{
  "vocab_size": 3990,
  "norm_place": "pre",
  "norm_eps": 1e-06,
  "positions": "rope",
  "rope_fraction": 1.0,
  "init": "uniform",
  "optimizer": "adamw",
  "beta1": 0.9,
  "schedule": "wsd",
  "decay_fraction": 0.681,
  "decay_shape": "linear",
  "batch_tokens": 131072,
  "seq_len": 256
}
MLP neurons of a small language model. Each row is named by its layer, matrix (down: output weights) and neuron, and shows model dimensions 288-351. Each number is 200 + 30 x the weight over its row's rms, rounded and kept within 0 to 999. A neuron's up and down rows have the sign that makes its largest values positive.
A block is one neuron, or neurons of one layer that tend to fire together. After each block is what it responds to, as a language model described it from the Wikipedia text at the highest values.

L5.down34,203,208,180,218,204,215,208,165,166,245,178,220,184,156,174,181,149,178,213,190,208,175,159,195,164,153,254,166,157,189,191,251,169,211,223,213,221,223,186,168,181,154,285,208,164,200,249,181,149,182,165,206,185,251,203,194,180,165,184,241,195,217,259,193
L5.down51,178,208,256,191,172,228,154,180,202,250,156,165,202,170,241,190,155,201,186,251,222,181,171,196,220,215,218,205,149,203,237,223,166,212,185,225,254,181,186,250,210,156,219,193,192,171,239,207,237,218,200,205,129,184,226,173,169,234,207,224,205,186,219,245
L5.down77,201,175,231,173,183,214,199,211,195,199,201,169,198,237,206,214,200,187,193,234,208,174,159,246,181,178,202,206,193,169,175,193,176,199,227,195,192,150,214,219,175,215,240,224,192,187,208,220,267,257,241,159,161,186,234,210,209,180,201,248,204,200,198,219
L5.down90,179,228,181,147,172,191,229,236,192,237,215,198,196,126,214,232,148,121,205,165,277,187,175,158,160,201,181,221,174,217,235,220,188,153,188,195,239,232,155,269,197,219,200,182,199,264,215,244,205,196,186,199,128,187,202,222,221,169,169,210,154,199,165,198
L5.down148,206,295,205,187,143,216,181,240,235,212,205,189,242,201,177,206,165,176,198,176,190,242,215,205,213,190,188,156,239,207,197,153,196,181,203,210,238,178,186,190,181,178,182,216,207,176,192,186,224,192,234,191,218,221,191,240,186,219,208,129,189,181,203,221
L5.down155,185,225,177,246,263,180,177,143,253,203,147,239,238,237,213,175,173,217,150,216,162,187,192,181,208,247,206,162,240,234,230,192,180,261,214,189,219,203,190,222,238,175,198,191,216,190,204,197,196,224,149,179,194,255,216,183,205,199,171,172,220,251,232,207
L5.down168,162,141,233,130,218,226,204,215,216,158,139,211,226,212,188,234,192,197,171,212,202,225,152,187,175,219,240,195,186,263,197,216,173,181,185,253,168,194,199,193,182,185,173,196,169,176,244,254,231,195,225,192,231,229,185,202,264,203,197,224,222,207,237,213
L5.down291,227,264,202,211,178,187,165,221,129,220,233,168,167,161,219,214,223,206,215,235,181,184,196,128,210,226,167,214,176,212,190,227,163,191,166,220,189,201,167,222,220,189,185,223,184,197,192,211,163,225,199,203,215,197,226,165,217,219,240,209,225,255,205,175
L5.down302,239,227,172,231,182,202,195,185,199,224,148,217,180,190,245,219,166,183,139,221,237,160,173,285,226,211,241,149,181,214,212,112,171,215,164,247,171,195,197,247,215,149,224,200,200,220,209,212,219,176,220,184,174,211,200,190,215,217,183,192,233,216,228,193
L5.down317,180,209,177,220,196,195,181,240,164,194,233,163,180,171,193,173,210,186,162,227,178,160,233,187,232,185,175,213,217,232,166,168,213,243,234,219,206,219,227,217,189,196,207,265,230,218,199,193,210,171,186,203,194,261,232,213,159,197,207,249,226,236,189,201
L5.down338,129,155,241,200,172,212,214,218,181,192,218,200,188,200,189,176,185,186,204,203,168,220,200,173,190,204,193,229,237,202,217,233,170,223,243,243,193,161,199,223,187,194,216,172,236,160,238,174,174,174,215,175,171,232,210,184,162,210,189,189,154,182,270,184
L5.down440,262,197,252,205,219,247,188,213,187,214,234,176,262,209,196,256,218,233,145,208,157,230,229,231,231,170,176,217,212,185,228,202,166,195,245,228,240,182,123,167,204,264,197,200,205,210,216,147,253,214,261,121,212,236,186,212,171,242,186,191,194,247,184,216
L5.down452,179,245,183,212,150,188,208,258,163,243,231,230,195,221,198,202,158,200,185,213,227,190,153,165,199,195,208,186,209,148,128,242,201,225,186,164,207,221,169,213,191,259,185,166,173,162,184,211,258,247,234,158,210,222,151,193,192,155,237,168,172,250,251,189
L5.down477,188,228,206,230,187,245,229,213,147,168,263,164,182,251,148,194,184,240,192,253,201,172,146,168,249,204,244,203,187,134,153,173,194,203,203,186,200,184,222,202,169,187,215,179,240,221,193,212,193,221,197,195,182,166,221,155,168,226,179,203,202,187,184,169
L5.down592,156,222,234,222,220,197,181,187,201,182,208,240,231,222,204,177,180,209,211,217,187,181,212,225,216,176,211,199,165,206,185,182,212,212,229,208,192,212,211,211,147,196,210,198,181,201,175,230,130,213,208,229,227,177,214,203,221,195,169,192,224,193,189,241
L5.down681,154,230,168,240,195,202,213,215,186,246,239,176,160,256,221,232,163,215,166,212,186,206,198,172,236,206,127,144,248,154,234,178,217,189,251,223,192,162,213,171,179,239,177,163,218,206,266,196,206,200,259,189,180,193,173,166,167,243,214,180,206,219,194,238
Created-work nouns. Final token of nouns naming a creative or written work, such as album, film, play, song(s), autobiography, manuscripts, motto, often completing a split word, plus weaker generic nouns like team, record(s).

L5.down6,195,234,214,232,213,200,210,221,197,180,218,221,191,227,216,197,250,207,152,196,182,213,214,247,191,228,194,198,163,216,172,215,166,226,232,167,199,143,191,215,224,203,234,232,226,261,188,155,164,168,166,193,194,154,186,190,184,180,234,124,223,215,257,191
L5.down24,247,158,175,210,207,193,231,284,243,187,186,231,228,216,198,245,224,185,192,164,187,170,231,195,204,160,175,194,240,186,165,191,191,211,188,249,154,227,208,212,221,181,189,218,191,197,170,171,211,283,202,191,198,197,190,233,173,250,221,215,142,121,229,182
L5.down40,213,234,197,130,225,160,187,216,206,175,240,213,143,213,220,242,213,218,228,134,146,167,171,288,183,167,204,203,181,186,209,216,195,160,181,185,251,182,151,192,174,200,188,184,199,185,235,213,207,179,172,231,245,169,179,195,218,176,204,219,190,204,223,166
L5.down198,139,209,201,173,171,147,207,228,192,185,217,195,236,212,157,253,288,249,242,181,234,183,228,233,200,261,163,158,176,166,219,242,235,189,216,184,182,210,245,215,224,194,183,245,209,228,135,147,176,200,156,166,187,212,190,209,185,190,254,233,209,216,219,227
L5.down287,235,253,177,133,250,193,212,206,166,225,236,151,199,277,202,129,256,210,170,175,194,120,228,231,172,146,181,211,258,179,181,205,209,137,237,174,190,217,164,188,206,201,209,187,165,178,188,191,209,242,145,250,212,175,213,217,226,254,196,185,256,185,237,141
L5.down329,171,171,194,188,214,160,189,207,170,198,241,214,244,223,228,185,247,135,176,195,196,190,156,210,229,164,184,187,251,181,213,197,157,163,206,159,173,209,157,181,156,175,253,167,199,166,157,124,224,211,166,241,191,195,210,189,159,227,199,141,214,225,249,181
L5.down343,189,196,208,202,245,241,223,192,200,200,180,230,215,180,220,176,253,221,207,167,186,171,267,227,203,248,244,190,110,208,177,237,181,174,203,184,190,173,191,178,193,195,203,170,200,221,221,186,200,177,201,218,215,225,180,192,228,230,237,157,191,198,182,218
L5.down375,168,224,165,165,246,193,124,226,207,197,179,194,219,165,171,198,239,203,201,193,158,253,200,175,143,193,227,226,210,186,180,224,169,197,158,181,214,222,210,250,260,220,193,259,238,197,152,195,206,220,215,235,184,222,207,191,167,165,223,188,170,247,185,194
L5.down470,176,171,231,212,268,207,158,160,200,209,152,236,177,195,172,182,221,255,183,238,211,228,211,223,157,203,186,211,162,209,234,234,170,195,178,161,207,234,190,206,180,200,147,216,210,152,228,248,160,216,242,162,216,217,224,166,186,235,185,195,179,217,141,156
L5.down525,206,175,233,178,213,217,198,156,189,237,136,187,182,263,187,217,201,224,202,158,184,168,227,177,188,189,173,217,201,176,220,220,191,178,221,177,204,217,202,278,291,264,199,211,220,207,191,166,168,181,183,218,175,177,241,153,225,220,192,206,199,164,222,241
L5.down568,233,187,261,165,240,170,211,186,185,219,178,247,205,205,215,190,157,170,222,137,236,190,206,203,211,201,237,198,199,172,190,251,213,189,176,147,178,158,138,200,254,212,164,243,147,199,170,244,203,192,192,242,178,183,187,188,203,157,168,244,219,185,175,211
L5.down574,160,134,213,202,118,215,215,209,215,227,216,202,253,274,150,246,153,229,229,168,207,151,216,161,220,196,193,187,198,243,236,221,226,144,161,264,187,200,203,173,193,232,239,196,209,191,185,225,248,207,241,226,210,173,193,217,177,187,202,210,224,166,193,172
L5.down600,168,238,191,148,231,224,167,250,192,221,199,217,175,204,215,208,150,209,212,190,178,210,183,198,209,175,188,182,227,125,196,185,242,217,168,217,228,198,184,198,153,211,192,183,180,204,209,192,194,192,196,260,225,184,196,255,214,269,193,246,259,199,267,219
L5.down667,184,216,159,140,170,274,210,212,203,162,212,239,247,189,218,192,199,213,207,245,219,241,193,207,172,204,228,200,200,262,192,189,176,204,194,223,219,152,193,182,264,199,213,219,182,199,210,215,166,150,200,180,194,254,220,181,258,192,230,228,201,147,177,185
L5.down711,170,238,215,157,215,184,208,215,247,243,214,210,178,151,153,244,203,142,182,205,243,174,227,198,219,221,181,192,201,135,216,178,191,201,219,209,142,214,246,177,173,121,186,221,227,197,253,205,167,284,177,188,226,172,202,248,198,175,200,174,240,255,190,218
L5.down723,220,150,207,166,243,168,230,229,170,165,220,172,171,200,207,146,173,212,230,199,211,210,171,144,223,195,163,222,172,167,203,180,144,220,246,176,197,211,209,195,179,170,183,162,168,164,198,182,187,213,217,211,232,190,230,217,195,211,267,156,185,186,221,166
Sports score and result fields. Word-completing pieces and cells in sports tables and match reports, such as Sc|ore column headers, innings, throw, Votes, Win and goal.

L5.down44,250,219,189,166,254,216,243,210,186,213,175,207,212,223,181,242,211,177,152,218,212,164,207,180,189,209,197,185,229,190,204,219,221,268,206,201,173,231,229,197,174,150,264,236,177,278,214,199,213,212,143,236,197,211,164,187,259,150,186,228,227,166,242,178
L5.down103,212,238,202,216,169,199,146,211,202,277,174,224,251,195,184,171,193,231,194,177,162,228,216,183,146,225,204,178,131,238,167,198,237,250,196,209,208,172,178,206,211,185,149,213,215,183,146,200,206,215,160,183,171,208,210,172,176,218,254,212,193,116,190,231
L5.down132,173,171,153,204,196,215,224,186,169,131,254,227,172,223,207,206,184,264,217,179,211,251,203,214,218,149,257,200,149,143,241,171,200,207,197,243,170,192,253,158,187,223,168,174,175,244,167,206,229,282,193,221,157,174,155,204,172,210,216,196,208,164,154,216
L5.down196,215,148,170,186,262,176,213,207,198,268,204,204,225,246,252,194,214,193,215,173,216,222,172,193,268,177,196,199,213,196,204,239,262,184,251,187,179,232,210,184,157,232,213,237,222,185,178,197,259,164,171,150,168,263,193,166,256,193,202,193,239,209,219,222
L5.down219,129,263,194,202,228,198,203,203,231,191,154,268,185,176,213,168,123,224,142,182,237,188,173,167,176,170,223,237,143,218,225,223,221,199,215,190,204,179,177,154,194,181,195,235,182,174,225,206,194,210,195,201,185,222,194,174,220,190,195,172,167,228,186,218
L5.down223,196,234,233,180,225,211,216,223,190,207,222,203,177,203,176,206,230,155,192,180,240,181,230,174,181,198,207,222,205,204,167,224,204,205,203,164,229,155,164,180,180,216,218,203,182,239,222,190,234,190,253,205,202,227,215,167,213,194,191,216,204,221,207,213
L5.down251,195,198,191,192,179,153,168,233,228,211,190,187,199,125,164,165,181,246,272,178,208,189,155,219,204,220,176,215,203,157,216,183,200,227,269,216,227,187,270,254,197,232,189,234,236,173,213,186,213,197,170,213,246,179,227,197,205,150,232,195,189,218,183,173
L5.down256,190,179,232,218,233,169,182,202,256,232,175,200,190,196,198,242,221,190,200,148,179,184,209,227,234,205,232,155,222,171,183,253,165,200,175,207,209,204,291,208,194,207,244,209,222,231,213,227,165,260,240,210,198,220,156,197,215,248,242,196,202,190,176,171
L5.down306,203,195,228,190,208,196,241,190,190,212,195,238,210,170,192,159,187,215,132,194,219,224,236,199,207,159,219,258,140,199,232,216,203,213,250,237,173,234,202,277,173,163,309,184,228,197,195,270,191,202,179,249,270,200,278,232,198,195,239,183,200,244,213,101
L5.down357,217,197,175,202,259,293,231,214,204,183,167,166,181,204,237,229,232,218,176,215,239,199,225,156,171,218,195,206,166,167,241,195,241,176,220,218,173,191,209,228,182,182,160,210,209,202,205,207,201,222,202,183,207,229,272,216,182,165,169,196,171,160,207,156
L5.down413,160,254,246,173,142,199,221,167,150,192,234,170,186,209,203,201,250,184,191,177,277,120,151,230,220,214,203,184,281,179,231,182,237,230,206,182,206,169,189,200,223,140,250,198,214,174,193,174,196,166,165,248,193,164,228,185,176,196,172,196,167,229,197,205
L5.down430,172,228,192,184,219,253,265,188,172,152,257,214,222,148,233,145,169,211,210,168,188,220,175,185,214,158,275,202,219,215,243,209,211,223,177,183,207,147,209,194,192,196,183,160,139,257,195,192,201,173,136,244,134,215,196,190,228,223,234,226,181,223,182,221
L5.down546,177,227,173,236,202,192,272,201,142,165,236,167,198,185,206,227,214,218,177,246,194,189,187,190,192,210,220,242,198,222,205,219,162,232,212,189,139,158,207,172,258,215,227,190,220,165,161,160,180,191,246,207,174,264,190,183,203,184,176,167,175,192,220,181
L5.down581,131,175,215,211,182,213,203,190,214,205,178,186,192,205,197,208,176,207,215,216,206,145,209,233,169,229,188,189,218,166,156,185,137,218,224,194,173,234,247,165,234,198,201,128,226,175,225,177,146,247,251,161,168,186,258,212,204,186,242,183,204,163,197,229
L5.down597,211,177,198,226,222,228,188,209,176,225,177,232,221,201,255,168,163,239,221,203,173,201,185,160,214,122,221,170,265,224,176,234,194,181,158,233,230,207,194,177,211,204,135,169,234,175,179,128,262,165,229,229,157,224,236,188,203,138,206,173,183,203,175,213
L5.down741,189,217,194,198,248,213,221,189,203,201,197,210,142,230,144,156,194,188,165,212,221,154,200,196,178,230,198,170,179,200,193,221,220,203,225,199,240,166,213,175,190,199,228,183,171,204,221,168,190,229,168,234,212,255,146,173,153,203,189,203,255,256,234,198
Split-word endings and auxiliaries. Word pieces that finish a split word, such as to|o in "too difficult", f|all|ing, can'|t; also auxiliaries and negation like did, will, does, not.

L6.down281,207,183,162,177,208,203,170,193,152,229,161,112,168,163,217,201,185,184,241,157,160,224,193,232,232,217,262,198,244,227,201,164,216,194,251,230,220,218,207,168,197,177,177,186,222,232,188,178,212,194,233,154,197,201,200,219,200,203,170,164,243,208,167,171
Before a bare verb. Tokens that are directly followed by a bare verb: infinitive to, modals and negated modals such as shall, cannot, can't, and wanting; weaker hits on table pipes and name fragments.

L2.down325,204,186,224,160,192,166,187,175,172,205,144,175,239,215,204,219,193,229,215,191,183,192,160,241,174,218,164,191,242,163,210,170,220,152,212,175,153,255,269,229,173,168,147,192,190,188,169,183,230,228,230,215,204,167,232,176,156,203,259,199,199,197,222,207
L2.down404,200,221,193,209,188,198,171,153,129,259,242,155,214,252,160,124,182,171,215,212,187,149,181,221,175,209,219,194,181,200,184,181,201,225,218,141,203,160,220,202,200,249,161,190,194,187,246,145,263,235,228,208,192,179,188,157,222,186,193,220,182,210,228,234
L2.down612,174,184,205,212,281,226,215,200,184,205,193,195,238,181,217,214,202,140,206,190,197,149,137,151,178,219,216,256,184,260,175,198,214,235,252,187,258,159,234,218,187,220,171,190,170,191,188,166,218,230,204,202,141,227,221,175,170,200,176,165,193,192,180,253
L2.down648,217,178,245,174,160,185,130,174,159,168,238,211,223,238,220,145,196,195,201,163,192,188,187,224,203,229,219,226,180,150,198,178,163,190,207,213,171,251,180,217,220,219,200,204,184,218,215,204,166,164,197,154,250,163,203,230,237,225,196,187,217,112,175,228
Word-initial short fragments. Short opening pieces of words split across tokens, mostly names and capitalized words like Ne in Neil, Neo, Neighborhood, and Pe in People.

L5.down43,177,233,196,134,213,203,188,211,177,252,177,223,214,196,223,168,199,149,210,212,212,215,167,211,259,169,154,217,226,137,155,262,196,201,196,148,165,180,162,218,211,169,158,191,159,212,206,183,190,244,199,183,244,196,186,226,177,207,185,159,178,243,216,228
L5.down45,169,154,234,185,180,204,232,207,228,230,177,197,227,200,157,199,191,172,174,172,177,201,197,200,178,215,220,248,184,154,196,155,206,168,192,206,226,194,149,197,187,213,213,200,207,158,242,148,176,194,154,238,184,212,248,205,270,199,234,253,175,243,220,162
L5.down70,189,196,219,100,199,186,197,211,237,216,182,193,217,201,207,225,166,219,238,186,177,224,169,189,246,217,201,184,197,192,196,200,226,192,203,158,182,190,199,181,187,201,201,225,187,164,190,196,182,186,229,151,176,175,181,192,212,210,197,241,160,255,188,166
L5.down79,238,149,176,161,146,200,195,184,277,216,124,178,193,209,200,198,253,163,176,199,202,237,224,208,202,218,181,215,213,181,143,223,197,225,194,190,208,168,162,215,175,226,190,178,188,227,211,208,267,191,152,146,199,217,243,191,220,189,168,169,233,265,201,241
L5.down139,232,220,178,235,235,196,243,260,213,178,231,224,235,196,189,146,214,226,162,224,200,195,180,188,199,175,218,199,195,214,220,204,195,213,240,226,252,152,199,210,182,230,175,173,225,141,167,257,217,229,206,188,207,196,168,172,197,180,201,217,227,164,162,194
L5.down197,168,243,207,192,215,189,212,197,172,199,214,212,178,186,225,184,167,206,219,214,194,197,178,173,169,189,232,174,177,210,171,238,216,190,238,232,164,216,226,225,219,221,184,188,218,221,203,204,219,164,220,160,180,195,178,229,190,238,199,196,212,170,172,189
L5.down208,180,215,204,222,208,219,204,229,158,177,170,257,241,217,244,232,188,190,152,264,142,246,193,200,199,199,148,214,223,201,228,247,195,210,214,184,224,188,190,220,206,232,167,152,219,233,183,213,138,181,212,242,182,264,182,151,190,156,182,197,249,168,155,242
L5.down319,188,278,144,195,154,207,268,223,217,209,210,216,149,227,154,191,223,234,224,154,203,217,194,197,226,150,251,215,220,164,208,212,161,188,190,205,173,194,206,205,189,189,213,163,220,169,208,213,190,169,247,156,178,158,208,205,227,194,209,218,199,203,149,214
L5.down367,82,219,216,231,203,184,186,250,176,215,197,187,192,217,188,226,189,197,236,198,204,135,218,235,242,223,183,203,226,194,205,197,175,206,215,240,164,199,241,153,194,212,114,183,179,188,205,221,218,223,161,224,204,207,208,146,232,205,214,159,228,138,224,222
L5.down386,249,209,188,244,195,221,249,185,177,223,173,237,185,198,183,218,223,215,205,222,160,193,207,182,179,188,257,222,176,187,144,234,226,222,146,206,209,166,184,216,165,208,151,198,200,229,264,191,221,188,225,178,178,259,189,175,193,167,234,185,152,195,196,243
L5.down482,156,288,173,186,214,189,208,210,255,179,172,265,211,178,229,184,117,177,214,252,179,181,205,186,217,186,208,220,175,207,241,201,197,167,227,213,194,256,127,223,171,172,202,224,147,233,196,222,228,169,194,201,178,212,187,218,184,233,229,187,185,198,182,163
L5.down503,235,286,220,235,280,249,237,221,197,178,217,186,180,217,196,229,200,208,209,185,222,211,221,181,177,159,165,169,206,170,203,194,208,203,208,189,169,134,176,233,181,201,192,142,187,221,189,192,210,202,227,196,211,225,195,181,218,199,239,185,210,189,189,187
L5.down579,276,197,229,189,248,167,246,241,184,198,231,181,251,232,207,186,158,228,217,193,194,175,224,218,213,238,232,197,171,226,175,191,200,193,191,227,206,177,189,159,207,274,237,215,181,213,233,184,185,230,146,208,189,187,185,156,189,211,158,187,189,230,218,208
L5.down666,175,156,221,156,192,164,255,133,202,175,254,188,208,165,169,208,209,238,199,187,203,213,201,167,221,247,193,160,194,193,198,208,225,137,215,193,227,215,198,159,203,215,209,195,217,236,163,218,199,219,206,211,193,171,184,194,223,151,159,245,244,195,195,213
L5.down670,214,205,172,197,252,175,268,253,241,199,187,136,211,185,239,167,125,192,212,186,221,223,216,202,244,178,193,238,212,187,254,232,205,197,179,212,170,171,205,225,200,212,185,227,147,183,161,191,222,192,199,180,191,207,203,207,233,156,187,202,258,207,248,248
L5.down765,168,222,243,184,237,170,175,153,187,239,185,260,156,194,195,243,199,233,194,215,227,183,227,205,225,177,175,184,216,244,254,181,149,254,235,176,193,157,173,168,202,208,167,175,180,202,153,222,204,207,214,214,160,217,252,271,222,193,207,189,278,190,211,154
Word-initial "fl" fragments. Word-start fragments beginning an incompletely tokenized word, above all "fl"/"Fl" (flowering, flight, fluids, fluoxetine, Flanagan), plus mid-word pieces in headings like Release, Notable.

L2.down159,214,192,143,233,194,212,222,190,160,222,158,253,197,219,219,193,200,192,130,211,195,216,172,152,207,219,236,202,181,199,188,230,216,193,222,230,180,167,268,208,217,202,222,245,173,181,162,232,203,226,184,216,208,182,198,215,213,177,204,198,208,187,181,224
L2.down281,247,206,217,185,222,206,216,221,150,210,146,241,182,191,213,185,158,244,223,191,181,192,201,183,221,153,210,184,221,228,307,230,143,164,208,185,186,137,176,219,216,171,150,221,204,252,189,179,177,235,213,222,234,202,174,217,169,245,137,245,205,222,157,165
L2.down468,188,221,169,171,279,211,204,214,211,197,198,213,142,249,146,218,189,213,203,177,205,174,210,126,166,195,196,236,214,169,247,198,217,222,224,227,140,196,220,205,230,215,212,215,171,170,253,239,218,223,229,232,180,152,224,214,192,255,173,232,158,179,182,224
L2.down638,290,247,199,218,234,217,242,185,149,219,162,202,191,219,275,163,168,244,187,206,223,167,175,207,177,186,227,239,208,155,234,272,179,178,264,232,225,202,236,161,149,196,171,205,216,193,204,190,128,173,206,219,145,275,169,217,179,201,215,133,198,261,168,239
Word-initial fragment pieces. Opening pieces of words split into several tokens, above all sc (score, scoring, scheduled, scientific), also E, ent, res, fin, often in sports text.

L2.down78,201,208,172,221,246,215,220,194,250,215,223,161,229,249,204,206,207,212,190,169,230,198,203,195,218,242,205,261,201,182,218,166,217,250,220,204,239,226,186,177,194,148,227,230,211,240,167,162,226,169,192,154,163,175,127,198,223,194,162,198,248,239,267,191
L2.down206,195,155,237,251,285,174,198,198,243,236,220,221,228,194,199,222,178,194,215,217,205,198,229,240,147,205,184,169,159,172,229,182,218,184,250,230,205,195,226,174,214,165,239,229,177,264,208,183,198,230,170,202,222,182,163,201,137,224,205,162,211,220,209,205
L2.down437,228,229,170,196,218,159,200,237,164,206,198,201,173,203,170,220,192,227,248,168,199,257,237,260,155,232,223,229,193,196,208,199,259,237,199,214,203,212,225,197,186,228,167,238,203,168,173,202,175,282,241,213,222,157,189,157,195,150,170,197,203,231,226,261
L2.down556,238,195,211,243,186,210,209,237,211,221,155,244,226,197,232,164,200,197,182,225,165,232,180,188,210,218,226,218,196,180,232,223,166,201,214,238,197,180,129,198,173,209,188,214,242,216,173,197,200,199,187,201,129,208,211,196,200,227,191,197,245,190,260,179
Film word and name fragments. Mostly the word film in cinema contexts (film director, Film table headers, filmed), plus mid-word fragments of surnames and names such as Kl-um-berg, Gu-érin.

L6.down475,202,202,213,176,181,227,205,158,183,198,198,146,173,229,212,182,204,168,217,195,225,189,173,200,218,147,207,163,181,172,235,196,214,169,187,112,189,205,210,189,160,202,181,204,183,233,212,175,214,242,214,222,140,228,202,209,193,198,200,260,188,197,177,205
Plural noun endings. Final word-piece of plural nouns like -s, -es, -ions, -ers, often in wiki section headings (Honours, Songs, Seeds) or before of.